python train.py --positions="rope" --schedule="wsd" --max_steps=8448
MLP neurons of a small language model. Each row is named by its layer, matrix (down: output weights) and neuron, and shows model dimensions 64-191. Each number is 50 + 15 x the weight over its row's rms, rounded and kept within 0 to 99. A neuron's up and down rows have the sign that makes its largest values positive.
Before each neuron's rows, "fires before" lists the tokens most often just after its 100 highest values on Wikipedia text that the model never trained on.

fires before: "\n", "ber", "e", "A", "es"
L4.down40:49 09 74 40 34 52 45 64 36 37 77 46 39 42 66 43 61 51 37 46 48 26 56 54 61 69 30 17 58 48 44 26 46 54 54 74 59 54 40 55 56 53 67 71 36 38 42 46 71 26 54 59 45 39 64 75 66 70 60 46 32 41 59 37 54 29 27 37 60 76 71 55 31 85 32 31 56 45 39 63 52 78 48 48 51 53 34 44 71 25 14 31 43 73 61 52 54 55 64 67 34 56 56 68 67 30 49 19 61 33 39 52 51 50 35 54 63 45 46 45 35 22 65 72 66 39 55 55

fires before: "e", "ic", "it", "og", "op", "oc"
L5.down36:54 70 54 51 47 69 65 59 42 47 32 41 44 55 50 56 47 37 50 36 44 42 62 44 16 71 65 36 54 47 73 41 56 29 60 61 68 47 67 69 72 37 59 59 41 71 43 53 71 46 44 48 56 41 26 68 75 33 41 30 55 69 51 40 73 26 66 91 45 44 57 57 34 43 68 24 38 33 43 53 63 45 68 40 45 35 70 52 33 79 42 49 52 37 35 32 51 26 25 55 61 58 65 38 67 60 65 70 73 68 51 27 47 10 46 46 21 57 62 70 49 35 48 48 54 67 63 40

fires before: "m", "p", "it", "is"
L5.down312:51 47 47 46 44 63 20 55 35 48 43 36 40 60 53 40 40 43 44 44 37 35 65 80 57 53 63 60 34 36 77 42 56 98 50 55 47 42 68 54 60 25 51 64 61 43 56 34 51 53 64 45 70 38 79 30 59 46 55 38 47 42 42 38 53 40 51 31 58 66 56 28 61 68 59 60 30 58 52 61 68 49 81 39 74 66 22 54 44 55 81 30 69 50 61 53 52 24 51 56 46 36 76 51 45 20 36 32 69 61 49 70 57 54 43 84 59 60 86 62 31 28 46 44 44 60 40 68

fires before: "al", "i", "00"
L4.down289:75 59 69 47 45 65 44 57 85 38 53 45 31 40 59 54 57 50 60 32 53 64 67 25 67 58 62 48 43 37 27 38 43 57 52 38 71 89 42 36 62 41 57 49 74 31 53 40 59 67 43 40 36 42 54 60 50 71 35 76 74 38 62 33 58 58 47 42 30 39 64 24 40 30 54 57 45 59 25 71 70 46 35 40 55 31 61 69 74 31 17 51 54 73 47 58 21 44 64 62 31 49 40 54 44 50 44 69 30 46 65 46 28 69 26 86 69 37 47 60 60 60 65 83 54 48 48 35

fires before: "l", "er", "an", "r", "os", "e"
L5.down18:49 65 27 54 40 55 53 63 54 60 38 59 48 41 26 55 56 67 27 48 50 53 54 22 35 54 75 14 53 52 31 67 63 49 67 72 66 65 47 16 28 54 50 51 58 47 54 56 50 46 57 52 54 29 67 38 57 51 65 28 51 60 48 36 47 53 84 75 28 64 80 81 32 68 30 25 52 58 39 66 40 36 61 34 45 46 44 26 35 61 37 45 58 39 71 58 65 50 74 62 37 45 62 46 51 26 38 42 29 44 52 58 52 38 40 54 77 23 54 46 24 16 72 77 74 63 54 38

fires before: " a", "\n", " an", "-", "A", "S"
L4.down63:17 56 65 49 53 53 47 58 47 48 39 50 35 57 25 69 58 55 59 61 60 60 58 27 55 72 66 54 28 34 27 57 32 24 53 45 41 78 49 60 44 31 66 62 45 56 49 39 50 67 11 82 54 60 77 69 90 75 65 53 73 45 53 71 30 47 17 60 54 57 36 79 38 67 40 31 46 51 55 60 40 32 51 34 59 67 36 33 43 59 36 13 52 37 32 58 40 61 65 62 52 62 62 66 65 62 61 45 44 54 44 51 57 45 31 82 54 68 47 48 55 24 59 33 45 49 79 48

fires before: "\n"
L4.down500:42 52 56 74 75 31 60 51 41 43 76 43 49 70 50 38 26 56 27 37 58 26 61 38 51 58 15 45 40 79 53 48 56 62 53 54 74 56 50 53 17 42 28 51 48 43 55 69 70 39 60 51 45 80 44 72 48 67 26 53 62 34 58 45 69 20 63 39 54 78 67 49 55 37 57 43 57 37 61 74 49 55 39 33 51 58 54 67 53 33 72 53 35 46 53 61 48 46 60 55 58 67 56 46 62 85 62 59 63 54 29 39 57 42 61 45 42 29 59 63 28 46 35 16 49 44 71 40

fires before: "p", "en", "er", "le", "ion"
L4.down54:72 51 47 34 59 40 63 52 46 43 58 46 45 32 56 60 42 58 43 65 16 61 73 49 64 52 67 46 12 75 67 52 55 60 42 61 11 46 52 71 28 59 46 49 80 54 47 42 46 41 33 62 27 45 20 60 62 50 31 42 66 38 68 50 23 14 53 65 48 50 32 43 79 50 45 50 65 43 61 58 76 34 49 69 64 52 47 42 53 23 70 46 60 53 10 37 44 31 71 55 35 27 48 63 44 59 47 48 52 46 40 61 40 44 49 80 50 44 46 77 80 41 59 58 52 56 77 47

fires before: "n", "r", "u"
L5.down159:46 64 56 57 51 55 59 42 44 52 53 86 51 66 33 66 64 31 53 62 42 46 70 58 57 72 26 65 62 56 39 42 52 40 35 49 44 56 40 37 46 45 57 38 61 53 58 48 49 69 68 82 47 62 59 26 49 69 45 58 29 48 58 18 46 30 34 75 62 68 65 31 50 52 49 50 34 50 52 47 49 42 68 31 64 56 51 59 65 53 55 43 17 43 22 42 35 46 65 48 54 58 39 37 44 49 26 47 60 53 44 58 40 45 92 40 44 53 70 36 45 22 48 51 34 70 44 52

fires before: "e", "t", "er", "ic", "ish", "u"
L5.down404:46 70 75 69 48 65 62 59 49 58 48 59 47 51 19 50 32 56 48 58 49 44 45 66 59 79 59 58 42 64 57 68 47 40 38 59 61 65 26 34 37 53 52 43 17 26 33 55 27 39 70 35 29 34 51 70 67 60 30 38 62 29 56 54 55 52 52 74 61 51 64 43 12 72 64 36 45 46 52 51 14 40 62 25 66 48 39 33 31 73 50 44 51 54 48 45 31 59 49 68 55 90 45 47 38 74 66 49 49 37 60 29 81 38 47 45 70 11 45 79 23 60 41 42 34 41 52 49

fires before: "ing", "h", "g", "t", "gh"
L4.down354:43 67 50 57 69 57 66 60 80 88 24 60 75 84 60 37 37 49 76 42 61 42 61 49 40 76 54 41 51 64 35 48 54 64 50 70 19 48 67 39 41 51 47 67 50 67 63 55 57 47 39 35 38 68 24 62 47 48 19 45 02 33 35 09 51 70 57 43 16 57 70 38 47 45 31 44 60 59 23 34 65 42 22 65 63 49 67 61 55 24 53 64 59 17 49 51 40 32 32 11 51 64 84 40 63 61 58 41 55 21 70 31 45 48 56 39 32 78 41 49 51 72 52 59 42 46 37 29

fires before: "ent", "e", "ed", "es", "ing"
L4.down100:74 50 50 20 56 64 68 79 72 58 14 36 63 28 46 47 26 45 53 33 59 53 37 57 35 72 29 61 77 46 59 62 59 23 54 64 58 68 47 93 27 50 61 50 29 48 31 52 53 36 40 28 62 48 57 67 80 51 37 64 51 48 63 41 52 15 48 62 64 36 82 45 74 55 79 27 89 40 38 50 62 60 64 30 54 73 41 40 48 52 51 47 45 44 54 46 52 42 39 42 60 46 21 37 29 69 27 61 40 33 39 62 60 29 62 54 32 61 50 54 66 30 60 41 45 48 22 47

fires before: " |", " (", "\n", " S"
L5.down84:54 78 58 57 43 52 15 49 76 37 51 56 74 65 18 58 65 14 59 52 54 11 37 25 40 64 48 54 43 64 47 50 62 42 60 65 65 73 40 34 33 59 44 73 54 20 55 35 37 52 63 53 56 30 61 70 44 31 60 64 63 52 63 51 27 26 39 53 71 68 58 68 51 63 73 40 29 52 66 66 33 33 33 19 58 47 48 66 57 55 60 52 64 43 65 74 56 46 52 29 47 53 46 55 33 38 65 38 51 50 40 65 59 46 71 39 47 62 24 56 50 49 32 73 64 44 49 52

fires before: "p", "m", "mer", "er", "es"
L5.down149:43 79 52 18 41 37 86 50 24 31 38 69 56 33 38 47 41 51 40 48 50 52 68 64 69 44 26 47 26 54 82 52 46 60 40 43 55 59 47 37 47 59 40 47 38 57 60 46 57 39 49 52 90 85 46 47 53 79 22 52 40 49 69 46 72 39 42 57 27 43 41 55 52 70 72 35 50 64 36 65 61 47 70 69 58 54 46 54 73 33 44 40 28 52 45 65 47 33 49 68 39 25 42 52 47 62 53 58 44 52 59 43 46 36 46 50 44 33 29 31 55 46 70 49 57 59 30 31

fires before: "v", "ies", " th", " com"
L5.down173:36 48 49 49 80 33 49 51 40 59 54 31 45 37 56 54 50 44 40 39 57 38 59 77 69 31 44 45 24 58 51 41 69 68 48 59 50 34 37 52 64 42 40 55 68 30 35 67 46 49 65 72 08 49 72 42 63 51 55 58 44 42 38 72 82 43 58 55 66 57 65 61 52 68 26 39 30 72 53 50 34 21 28 68 53 93 70 54 19 46 95 44 41 37 49 23 72 49 29 55 26 64 48 36 71 66 75 76 40 46 58 60 35 47 52 42 35 25 37 44 44 48 62 19 63 50 68 56

fires before: "w", "t", "r", "a", "art", "her"
L5.down222:50 57 47 53 36 56 31 66 28 25 54 44 37 52 72 75 87 51 23 55 71 38 74 51 51 38 16 57 25 31 58 73 43 55 50 75 72 49 44 56 37 50 50 54 76 44 40 26 33 52 62 59 73 52 94 43 61 39 51 71 54 59 66 30 60 55 36 46 67 73 39 34 48 52 44 36 30 57 26 43 49 16 43 26 54 62 07 40 58 41 41 44 46 80 56 54 48 35 44 64 49 60 76 40 36 24 72 42 66 40 49 51 52 55 52 50 35 35 48 28 44 40 34 47 45 80 62 46

fires before: "um", "e", "o", "al", "in"
L4.down176:61 77 63 70 56 47 83 44 49 62 41 47 48 49 41 42 14 80 50 40 47 40 50 42 55 61 19 29 28 63 47 63 53 42 75 52 75 36 62 28 46 59 38 12 34 56 40 81 67 34 40 34 31 47 75 73 45 57 73 49 43 40 55 41 75 48 70 53 30 69 59 51 25 51 40 44 99 52 45 59 42 51 44 08 47 57 17 40 30 49 50 58 32 29 72 16 34 51 57 76 20 76 56 41 35 57 45 35 28 32 52 60 64 49 42 66 55 47 30 44 56 51 66 46 43 48 55 53

fires before: "le", "v", "a", "ar", "c", "f"
L5.down270:32 33 43 32 44 52 41 55 66 57 44 55 41 71 69 41 68 47 44 61 58 74 36 48 48 46 47 28 67 38 60 47 14 61 42 65 43 33 69 44 50 34 54 52 44 48 40 56 52 32 54 60 49 46 52 35 45 55 67 49 55 48 49 51 35 34 25 62 41 75 52 24 47 69 46 51 34 66 78 40 40 67 53 52 65 70 53 47 28 42 52 34 40 58 58 49 30 40 53 68 70 71 74 23 49 34 57 37 54 32 81 81 59 48 62 49 54 53 54 78 55 40 73 65 63 57 65 70

fires before: "ul", "il", "l", "s", "ut", "ce"
L5.down89:61 80 61 74 14 64 80 66 44 44 72 23 63 36 39 46 28 87 37 45 50 34 40 43 31 73 46 74 36 42 62 57 27 44 59 47 61 59 53 54 27 46 35 51 56 67 62 51 38 59 31 49 60 49 57 50 79 48 63 17 39 61 26 53 60 25 48 52 29 39 61 54 39 65 56 63 89 38 53 55 58 70 60 11 54 57 51 49 56 26 48 52 49 61 63 78 42 69 39 33 66 54 61 46 65 42 36 66 38 53 31 74 47 30 74 71 50 47 47 43 73 65 45 39 56 41 46 76

fires before: "v", "le", "f", "ar", "a", "ver"
L4.down446:53 32 44 28 48 43 54 67 37 46 40 64 52 62 48 38 34 53 46 56 71 62 39 56 62 48 44 31 72 32 22 52 60 61 39 57 55 42 29 44 42 59 44 47 80 57 58 32 53 42 41 63 65 66 24 47 55 52 36 19 40 41 57 40 27 49 60 56 79 95 78 31 51 63 88 48 69 42 37 62 57 49 48 39 81 41 41 67 70 43 43 75 30 29 38 33 57 39 48 74 52 57 31 50 44 31 35 33 36 29 39 41 46 49 59 66 52 38 49 48 65 50 52 37 79 36 23 49

fires before: "-", "ies", "\n"
L4.down445:40 50 81 65 74 33 53 65 43 62 67 54 46 72 40 39 45 54 50 55 67 31 46 00 64 45 46 41 54 65 25 44 55 71 37 66 65 41 37 68 26 25 32 44 77 75 33 69 42 31 39 55 66 61 58 68 72 56 24 96 33 24 56 54 64 38 46 57 49 33 63 54 58 42 69 27 54 58 51 67 55 43 37 41 57 71 45 60 53 35 64 64 64 67 55 33 25 44 46 54 41 36 64 32 40 62 50 74 52 21 50 61 60 43 62 36 46 48 53 56 39 81 39 17 19 38 83 60

fires before: "n", "er", "an", "==", "ing", " l"
L4.down167:48 54 51 63 44 39 54 66 51 50 50 76 37 33 36 32 46 20 34 51 40 68 49 15 27 59 43 48 34 58 50 42 23 43 58 52 55 72 52 59 49 35 68 59 56 34 41 38 24 34 63 44 26 73 56 43 42 38 35 44 63 56 39 38 36 42 67 65 52 61 74 65 11 55 51 16 62 51 46 40 46 47 43 48 82 79 47 48 59 79 41 43 56 76 76 52 57 27 49 50 43 34 39 24 50 41 65 49 63 36 51 73 76 23 61 44 72 31 64 51 59 54 34 53 50 37 51 52

fires before: "s", "e", "i", "es", "u", "c"
L5.down118:55 65 69 42 23 38 44 36 59 72 72 63 55 37 67 55 45 34 50 68 40 63 42 55 31 63 50 79 62 66 70 45 37 50 43 37 47 30 68 56 55 42 56 56 36 47 65 80 31 64 68 87 60 52 47 29 40 39 49 58 37 36 69 23 47 40 37 37 00 45 59 45 34 46 53 53 58 87 54 46 77 37 33 49 48 60 46 38 51 63 78 30 36 35 25 17 23 51 51 53 37 67 55 22 40 72 41 49 71 67 46 42 64 61 55 67 55 52 33 55 27 54 32 32 54 26 59 54

fires before: "\n", " a", " an"
L4.down131:34 46 62 61 42 46 42 79 37 65 62 33 01 35 41 60 40 51 27 27 46 70 66 43 21 86 50 41 66 41 16 36 41 54 61 37 85 40 75 56 51 38 55 62 41 24 48 68 44 56 68 69 46 66 35 70 62 74 73 91 52 46 45 45 54 45 37 60 50 24 63 46 42 29 67 28 56 68 55 58 46 39 47 69 58 40 38 51 44 60 47 59 46 48 40 45 50 66 48 47 33 55 35 02 73 62 61 70 62 61 63 39 50 48 53 44 40 57 48 52 32 31 62 40 44 46 53 81

fires before: "her", "ic", "t", "ion", "ip", "al"
L4.down99:57 25 37 49 51 53 73 52 51 56 48 61 48 59 65 43 69 57 33 14 39 08 30 61 28 44 54 44 36 61 48 45 46 68 36 61 31 40 49 54 56 56 33 69 59 53 40 55 69 47 47 56 36 50 60 64 35 31 75 70 50 77 76 35 51 89 64 43 49 78 74 64 62 41 46 61 74 41 51 36 23 55 76 71 51 47 52 63 58 29 36 45 41 48 63 28 28 46 35 45 52 41 47 32 67 59 44 58 34 47 57 43 39 32 31 66 58 34 42 41 69 37 46 83 62 41 32 41

fires before: "ad", "f", "g", "t", "av", "ct"
L4.down338:54 56 69 62 71 70 51 60 39 62 48 34 46 51 44 73 57 58 41 26 43 43 45 64 49 41 46 49 40 52 35 57 49 50 58 41 78 53 66 58 31 52 39 47 46 45 36 48 72 59 50 54 69 69 35 45 53 44 44 47 02 41 43 38 82 54 57 38 56 51 61 77 71 25 61 35 91 55 61 34 59 53 58 22 59 73 25 57 80 47 22 72 46 21 52 40 43 37 45 36 86 49 24 56 69 58 50 53 76 51 12 23 60 32 58 58 38 46 43 61 62 48 43 41 41 62 64 78

fires before: "g", "th", "ly", "in", "nd", "e"
L5.down171:33 24 55 52 74 43 40 44 69 58 67 50 53 91 69 24 42 67 47 50 41 45 22 45 43 62 25 68 66 47 33 34 41 60 65 43 56 42 68 34 50 53 60 35 42 52 40 68 56 42 00 50 34 38 49 83 48 36 45 49 35 52 39 42 28 54 28 72 48 53 36 45 36 53 54 50 49 52 47 82 37 71 45 25 41 79 46 47 57 19 38 31 51 44 53 45 77 58 54 52 76 55 52 44 33 46 52 81 38 51 27 43 36 54 30 65 55 25 65 49 44 68 83 33 29 35 44 44

fires before: "m", "y", "t", "ie", "ip", "ong"
L4.down59:49 63 33 53 52 57 58 88 37 59 24 33 60 44 50 32 67 76 39 71 31 35 40 51 57 46 70 38 64 74 48 59 23 37 48 47 63 31 38 69 33 41 38 36 69 51 45 42 39 76 39 43 45 56 44 45 43 28 59 50 39 46 75 56 35 82 32 20 65 47 40 30 49 66 14 47 69 47 66 77 60 78 65 47 36 55 43 44 63 32 64 53 37 54 33 28 37 44 44 37 51 34 71 69 26 31 45 42 38 53 36 74 50 35 65 52 34 64 67 50 82 52 60 59 52 48 50 59

fires before: "id", "ent", "all", "r"
L5.down391:46 85 66 43 70 64 55 46 47 62 31 57 69 49 76 58 43 35 44 29 55 59 67 56 58 63 49 41 67 66 30 53 99 30 40 35 29 74 37 12 53 48 40 47 53 34 41 51 56 67 70 45 55 60 21 32 55 52 66 32 39 40 58 36 27 61 75 64 39 36 63 37 74 33 48 48 39 61 29 52 61 33 26 37 53 45 57 33 60 67 43 56 42 45 53 49 61 39 51 53 50 63 45 65 64 40 00 77 74 61 49 48 69 51 60 47 78 39 35 64 34 27 39 43 33 54 56 49

fires before: "ing", "2", "er", "ed", "et"
L4.down205:76 50 71 51 54 67 42 70 54 43 78 32 41 40 84 67 40 46 50 57 44 31 60 57 65 59 56 33 68 44 56 22 57 36 63 71 76 60 37 58 31 51 42 41 74 43 35 28 41 67 26 35 55 51 31 60 38 61 49 54 73 59 58 72 57 47 50 50 44 52 45 31 63 28 43 45 38 31 40 30 66 61 48 37 54 62 16 71 47 53 26 49 48 62 57 45 40 34 37 60 57 54 75 49 33 44 34 41 45 20 50 51 63 40 48 79 54 46 52 47 30 59 49 56 38 44 51 58

fires before: "ar", "i", "al", "oc", "ic", "ill"
L4.down122:88 72 70 60 34 28 77 57 45 83 75 54 43 79 50 53 49 53 24 61 31 59 40 43 32 47 44 35 57 36 69 55 52 47 21 75 51 66 77 52 57 54 46 77 32 63 72 30 61 53 56 43 50 46 63 37 54 71 52 58 48 52 44 50 54 66 70 84 36 66 48 81 72 73 59 51 68 69 37 48 41 62 49 39 58 53 19 38 55 56 54 63 53 48 63 34 27 31 37 25 63 53 35 45 55 61 50 41 54 74 21 22 43 40 59 26 38 36 49 28 55 60 67 38 22 39 43 57

fires before: "ub", "a", "ar", "as", "os", "in"
L5.down445:39 48 48 61 62 40 29 64 39 51 15 47 39 81 47 59 67 27 49 63 66 08 58 53 48 60 44 59 40 43 57 58 37 82 51 43 77 28 40 35 47 21 56 47 60 40 12 59 43 56 38 45 47 57 62 41 52 43 62 75 42 68 72 49 53 24 32 48 60 38 42 41 47 47 61 55 37 63 61 53 63 44 64 77 37 22 37 81 50 41 66 40 34 56 59 44 50 09 56 65 43 65 73 54 58 34 41 83 48 29 38 27 54 43 34 41 53 52 51 56 28 68 55 66 73 56 51 57

fires before: "st", "iv", "m", "ing", "ion", "e"
L5.down121:64 73 54 41 66 49 57 47 76 56 57 60 55 56 33 46 45 58 45 38 32 67 39 33 46 50 45 48 34 41 29 53 64 30 38 69 32 70 89 67 70 71 36 57 32 53 51 48 60 44 41 24 43 54 37 69 32 45 51 39 68 74 64 47 49 71 45 45 56 62 53 42 49 47 25 50 99 55 54 67 40 39 68 67 17 26 35 44 52 45 49 39 51 63 77 33 52 62 26 26 49 68 27 54 60 66 45 35 20 56 47 52 17 76 30 50 77 42 53 47 77 47 36 74 60 47 62 58

fires before: "\n", " S", " A", " C", " G", "am"
L5.down55:58 36 42 56 41 53 49 41 50 39 64 75 99 53 42 45 72 59 64 64 31 35 57 45 62 56 39 51 28 69 50 44 35 68 43 71 49 34 37 53 58 57 51 72 48 40 57 27 41 60 55 49 54 70 48 45 34 55 63 44 31 47 24 40 41 64 73 79 50 32 33 74 39 58 53 51 41 69 23 51 51 59 33 58 52 46 26 39 55 49 45 45 70 62 94 34 69 46 55 65 49 39 64 64 14 29 45 62 37 22 37 67 51 49 54 44 52 45 48 75 63 39 41 53 48 63 69 60

fires before: "er", "or", "ed", "y", "ent", "ers"
L5.down467:76 58 80 32 80 42 54 58 49 17 48 67 45 59 43 42 71 47 52 36 49 60 52 54 41 69 55 57 33 37 57 53 72 55 71 52 49 69 59 37 44 42 34 15 61 35 56 45 43 39 43 15 65 69 60 67 50 66 45 29 67 70 62 67 73 13 55 57 45 14 79 30 48 48 42 51 27 38 52 69 36 45 54 28 34 60 47 34 39 35 53 66 48 69 59 53 47 50 52 43 48 51 64 42 57 52 64 35 28 40 54 43 58 34 27 53 76 53 68 29 43 45 41 42 66 24 46 52

fires before: "-", "d", "p", "od", "a", "ce"
L4.down506:62 58 54 80 43 46 57 50 35 58 45 45 30 43 44 63 74 39 33 73 28 43 58 26 66 42 74 50 67 53 24 22 41 66 26 32 78 59 81 30 64 48 46 41 41 49 55 39 69 53 55 33 69 80 43 45 64 66 40 60 54 76 57 70 49 42 70 64 46 33 20 36 51 45 52 31 57 63 68 69 68 72 32 46 56 66 58 37 19 61 41 56 61 30 67 63 56 41 00 52 44 36 67 32 35 41 41 35 56 44 16 46 63 45 73 62 30 45 41 32 53 50 62 66 39 57 51 62

fires before: "g", "al", "ig", "h", " c", " in"
L4.down402:54 40 47 63 66 23 16 62 49 79 48 49 77 71 59 62 48 57 55 55 19 39 55 43 39 48 56 67 64 45 42 43 49 53 48 56 48 52 38 30 35 40 86 36 54 73 42 63 48 17 87 33 54 45 59 59 42 39 60 58 30 28 32 44 52 66 21 50 59 55 39 41 71 42 80 58 50 31 42 54 55 48 35 36 91 33 37 45 52 39 37 47 48 46 28 60 82 37 67 51 55 67 60 53 74 45 59 38 65 44 66 27 59 30 35 53 58 51 53 59 33 43 59 89 25 26 52 47

fires before: "k", "he", "i", "a"
L4.down507:61 32 58 72 44 40 75 41 32 56 51 49 30 72 39 61 26 45 38 32 53 42 66 25 46 33 48 67 44 56 51 47 61 70 43 86 74 71 48 29 74 69 52 53 48 46 66 49 33 52 49 68 26 59 43 55 90 18 45 28 59 74 70 53 50 55 43 34 58 44 55 33 33 45 47 67 46 49 43 46 57 31 51 45 40 40 46 24 55 45 64 14 56 26 37 65 37 60 59 69 40 43 61 36 42 44 42 58 34 74 34 23 20 78 44 56 65 39 40 67 62 70 51 55 54 51 27 31

fires before: "er", "e", "us", "ce", "es", ":"
L4.down483:21 29 33 47 73 42 77 51 60 61 30 58 59 38 62 58 54 61 50 59 62 72 50 43 70 59 44 77 46 42 44 55 45 29 57 40 53 24 74 54 68 49 66 50 28 35 11 27 01 43 55 41 50 45 71 56 72 65 63 60 43 24 51 52 68 80 40 76 65 53 57 39 25 17 57 40 51 42 68 43 30 79 52 52 57 44 43 65 72 37 37 37 61 47 66 67 35 53 42 64 21 75 29 41 79 63 41 25 50 37 20 43 72 46 39 52 48 46 52 72 52 65 31 34 50 32 51 42

fires before: "e", "ed", "ter", "A", "or"
L4.down233:49 26 69 68 56 50 39 42 42 38 21 58 47 43 60 42 36 62 54 67 45 45 43 57 34 47 17 68 48 65 32 27 42 38 47 51 64 58 52 64 76 25 62 61 73 58 25 65 50 53 54 24 16 56 56 35 68 84 53 27 23 61 44 43 53 44 53 70 60 46 46 43 78 32 53 53 47 37 58 49 58 65 58 25 51 57 44 65 66 95 59 37 49 47 75 59 47 48 23 53 55 40 47 17 33 35 35 31 76 22 53 92 42 47 48 42 26 55 47 34 41 44 83 52 37 47 42 41

fires before: "==", "===", "|", "=", "2"
L4.down364:65 40 47 51 36 22 35 57 56 13 63 69 52 68 00 66 49 52 74 70 54 49 40 55 36 59 44 48 55 66 47 25 76 54 22 37 45 60 63 47 59 44 65 52 66 62 48 57 44 55 79 26 83 61 55 72 62 39 73 39 36 43 66 37 50 50 31 49 55 57 40 60 63 35 30 56 56 25 33 44 33 63 40 56 71 45 70 39 41 40 67 63 56 56 29 39 62 56 35 34 35 28 64 49 59 41 61 00 55 32 23 26 56 48 43 64 54 39 48 60 64 67 41 55 48 56 54 58

fires before: "v", "d", "p", "b", "t"
L4.down88:58 51 47 65 54 75 73 44 50 94 71 63 46 22 37 49 51 38 47 54 45 56 57 36 76 61 53 46 51 69 33 66 67 32 47 42 83 85 64 59 50 58 51 39 46 56 41 54 29 36 36 51 37 60 79 44 35 68 20 72 41 59 62 44 49 41 48 63 29 60 63 40 68 52 21 20 59 36 56 45 60 81 43 54 43 47 47 71 26 66 45 65 45 38 59 64 45 58 52 73 16 42 75 12 70 38 43 42 35 50 61 44 51 61 46 62 56 28 70 33 65 74 45 60 52 80 76 50

fires before: "m", "il", "on", "s", "is"
L5.down123:36 57 49 37 44 38 43 47 57 64 54 23 43 63 24 38 60 41 19 31 53 51 49 51 53 42 62 65 27 51 70 37 67 56 79 29 59 76 55 25 52 64 59 55 55 47 72 25 68 64 47 40 49 51 54 56 64 71 22 38 56 44 67 43 29 04 63 67 54 53 60 44 67 25 48 61 43 49 34 51 62 52 50 44 46 43 61 25 48 51 53 44 85 67 56 63 56 41 42 22 59 38 37 24 57 39 54 27 34 83 39 30 45 46 60 63 34 39 65 65 49 38 67 38 44 47 38 73

fires before: "us", "ul", "u", "id", "ce", "w"
L5.down38:32 58 54 50 34 79 43 63 63 56 44 57 46 45 48 31 22 61 34 63 57 55 31 58 45 27 30 54 41 29 79 61 48 39 52 80 48 66 50 64 36 47 68 66 74 53 34 62 46 56 30 43 30 45 91 56 60 34 71 24 48 68 46 52 72 35 58 49 14 58 50 57 36 45 48 48 57 89 62 43 61 41 52 46 38 50 52 33 29 64 24 21 65 36 61 51 50 49 55 49 40 36 72 27 49 40 31 73 19 27 83 33 74 33 47 47 36 68 52 29 47 49 75 38 52 56 53 25

fires before: "as", "ct", "v", "g", "ry"
L4.down228:67 51 53 77 30 38 62 68 38 42 41 62 81 31 45 47 29 68 65 51 62 35 72 49 30 55 34 57 43 84 56 65 69 31 62 30 62 64 62 37 22 55 46 42 41 51 34 52 35 45 38 62 62 81 56 49 08 16 45 48 05 33 62 40 34 49 65 60 47 58 67 41 41 21 42 53 87 57 31 61 59 60 37 34 57 63 48 61 43 49 45 50 47 54 44 54 33 70 34 53 75 31 74 45 68 50 71 61 58 57 51 65 57 39 52 52 68 45 43 43 62 50 45 53 13 55 60 25

fires before: "or", "e", "al", "ic", "ed", "ur"
L5.down263:29 74 66 46 51 31 56 42 36 81 52 49 49 51 48 56 58 55 48 75 39 61 49 38 38 58 66 41 28 24 52 64 57 21 60 63 40 60 23 58 48 39 22 51 40 70 45 58 40 43 58 56 66 42 48 41 57 65 53 49 32 54 49 40 43 50 74 79 54 58 26 41 55 34 43 31 83 51 56 58 93 57 57 41 49 37 56 46 36 78 62 56 35 43 46 37 61 50 67 36 61 65 62 35 81 32 62 45 38 68 65 48 58 22 50 48 24 27 62 37 42 62 55 32 66 76 40 62

fires before: "v", "d", "f", "t", "c", "g"
L5.down311:63 54 42 59 42 94 86 50 38 44 50 36 44 54 34 48 35 39 38 56 73 45 59 78 58 51 40 45 79 45 57 25 73 46 58 42 91 67 27 49 29 25 35 43 76 62 43 37 49 58 20 37 56 64 48 66 34 41 51 34 28 53 48 50 64 61 52 84 56 52 47 11 84 72 37 39 44 36 47 52 87 43 63 44 82 39 58 50 48 64 57 64 53 50 30 49 05 41 63 40 52 69 52 30 70 37 35 50 48 40 27 63 39 34 55 68 55 51 57 62 38 43 64 41 62 44 43 25